Weights of a small GPT-style language model, trained from scratch on English Wikipedia.
Architecture: LayerNorm before each block, biases, tied embeddings.
MLP neurons of a small language model. Each row is named by its layer, matrix (down: output weights) and neuron, and shows model dimensions 0-223. Each number is 128 + 32 x the weight over its row's rms, rounded and kept within 0 to 255. Numbers have three digits each.
After each neuron's rows, "raises" lists the tokens whose logits its output raises most directly, leaving later layers aside.

L15.down3:081126127137109125135088077120103132096172054141133150156075100161171124152120210147108129123104110131106140084080151101117149164128140090122110110141160108088143052138134117087166116120126162108092124120137087112118135157150161094127134184088109154102122098156150093130119151114178145118124128119177178144077109140145145163186100121132131126092119128143126113084228087078068128104200149157122111085179180128083134117139104139173130163150147147129131120091135072124040154151166111152090097155123129144129110094151146143015116088122101122128111113171089145137092118148127184210142146126202126192051144161153116134142117089079142116090133139144138155128159196071203130137109
raises: "\n", "\n\n", "=", "\n ", "\""

L16.down362:139120120152128095119134163130178173093114139158152095093125151164112131118108094187145115122140145163126061107196099067121141130148141116123206103112108166141126100131194136121077085172139094088166128090112154104152094151198094107205116103119148118126133138113126214119111105121084150108136159153114135139196115124065174072160108081081168108172092112117130164135137110160147093166019148106109114149140168098160123156068130097117153119125106120116083112081101105131050106174119217132143119174177135095136135146097095132150165118108102115188120111132155119135149125147239093116162165161156119084162140100177093122172145099168110149124140113150090141104121120112106080143090
raises: "s", "oom", "sen", ",", ":"

L2.down83:124140137099093127162086130109141142099128102152145130053134122183152103104107146140131109139145144148104108112135092142114110115126098083167138091095191091133170074084144132113094166087114156150107133122122130141103154200098095143172156111146145124080162138188184217134164141129099147169100142190048079145163099157193134178131125074112108089143052144116162149090141122166093076135000123128144119123199150133128110069115119109136119118138139103147157140103115139115131140151126150119094117191144116144174113188119123092140115139136109167137135171118096131081185159133109155128055178123112156098130131131150096157172122157146148177125158112125126091136139133073088189100042
raises: "ished", "ted", "ting", "hy", "h"

L2.down121:098122184114135087129102129000143150126124088113193135127067082121168121145155118137112110109095158160144091168167131075122130176168172110128117137136143121144109244167128147151142089104118158084178116133118134090129167125119139152151092127141160147111160069170129069135133103088093153131132094127159104100168133138127120110121094155111121091122091134146047106129130109151078182179203173162072158108115178082137129061142164116166127110097106097141141148138139089167092154117116139120127091072111136202153147167116080098012115122058095146142144141129118122144125143116134140125148126156123127131132145143184102131139087136074115174102080129133162184171145123128154144155125
raises: "-", "|", " |", "—", "="

L14.down52:119126077176104192117106119125091086083144108036145164137129045175173130147159081188132103179182171156148114134159161122134099098160164136133115117164144142121128132140127144208113063187130114076165155110117104132132123162117100078086181117204121116179109152088150130116137182111101146129105128111137187124128163148157091125183107150152098106136157135119183126102127158093100101094094093102188153162167121131061136110163148050136115074103106117129118110126154076119125125161130166132152068097182115111073131187107121112106112135180075105119138178155118137125112068120142163108138185180084152071173138086137112138090109108171111172107158113105162094141087101109154106159121
raises: "ro", "rust", "rem", "ree", "imate"

L12.down256:076138152093160113152109141088105120150092132123158152136111152184208107112148117132177070086124146139143150159126133082138129158199203143103079131121116156124138117142111141092132125125127096110062144136163125140111154166118141132126136150046146125138164101174139000130143125104094146134105108169136104151145114162135129175130107143097148140147094134087128130133165116158086142092128169101060099141153162110105124081146130095132134103087115169148118116086136103113067175125170142131088111117108142195116073129139125115000101145103103133122102096166148157090123151120119116229158136096149117166122105201145148101121100109088103151125171149109152230127182155129141126160149
raises: "|", "=", "-", "8", "7"

L16.down567:115167129134104120124098118124062121090156089113128132146088100113169108109112147142139112184141081095087132065078144106148145133105112110166083113130168105081168053134143120073102131089122194121105136138139069129104132143151160092130191222103125139139129148140183084125129139144148157135101137048166176138116130093174111142148127111133100124095114164109147116125160129104119097123255136185164097131158146137116146157151128131200119167135139163108179131134153091119110170175176102146147119202119126107090107109109129174050087127071129075132114112129093142144127145100142164140142113093201131161109151177136101111120142106079151121064133138113092129119149150070162137093126
raises: "\n", "\n\n", "\n ", "\"", " This"

L16.down562:100121143129146094143081146179090129050100030132120193172094154154096149151142123112111121152106162070132126107143082105111152159094073113128108155141191140075175255080184136119160111146137128111109134079137069181119121130127131127149156130108147150157168096028124075147148139074154192079104144122131147114100084179174102124156139088126129113120121123116116134147114140119119118044243165139144120142096178111088148142103131126127156123128138119083099161116102122134144123128113151134094134136137174132134101157127155142160162123163067137167145114132099187126146140170154112065155068144104117142160135115111148111110095108096152154103153100120125130177108154137137134116124
raises: ")", ".", ",", " |", "\""

L13.down28:140109159146129114120120121153112109161120123116164082159158104153160151160167147131142062113110072124122117186091106111142097133161123117069148131143130180196079135097230102161129126078122113102118140167114164141053163102101100125116148150073129148176100122134146096093148186122119162109122150111115118166068131166098159092151122155131139137124153168166121121110095126204140167100151130100164149145143082156118083188116181118114129092080098158157127135063059164079082109102143203165098190117128203143127073128151118149075079112136126140091142162175113146140145149107080143201113139102134160142095120069124119092108145104130138149058145070090055196136131135133133168165112
raises: "'", "’", ".", "va", "obe"

L13.down190:101139121133054129152097120077139114120174102092093137171091118089140119109148164176162131149125129059120147080104135103143125151124150096148143095158194104117146143158094073103156129112127179143133142161097127148120117169169178102100105158157158132139094088150181000129118112135155163153099125106123134133131152142090131118166114149143141127090109108136162084131181064128103125087255107138121133140104124163104206174162104131167127143164122158128170115088125105110099152144185142150111099155126096119093158111142129108071114100149082115147062104160071115062140091126101161176146189138175104155060086151129130116137149127103119088092107127089138180106160168067167170128085
raises: "\n", "\n\n", "\n ", " During", " In"

L16.down34:116117125136198097122142116149152126099149107127153091133108148117127133105159109112173113071058095127168092107128097155117089196210118124108169110129127154126107154124223137156105096110153162074145133120055114067097114151077142146175123096177120113107119113138145158084187136115093162107131199158179132117126050157163173102107132123132114154127117108105127162114113105187124113079138128099119158121166170125089097115120176156125121116185145128106147136089083133129060118159110176161087128069136122094078206160057122149165078119162122165130189088187167133091147162113170142152125105118122114092094148118168107084157136134131168204089113105095054139105115156084144107106163
raises: ".", ",", "DST", ":", "'"

L16.down365:080174122159111109118126125099116113157144148112155133133119154121116141130155126138139142112115067098160109111124082103109199193176077148087176063107174078163132134097143137159154118084150165131120158145171104093094106105108106154149118148116136169184121087109107072071083122108159209103175144076162147088111123166122141100156110102122121156152156075151121138141131141179134179081168077080121139165174111096068113020120116168143085138156086167112102183092109128151124136121098121134083144094101157146138136137120142136097068122150074176108137067099058129123113157107151152228121139144091151132143161170156121123137143103093192144091115163136127180186079164166142140181115
raises: "\"", ".", ";", ")", ","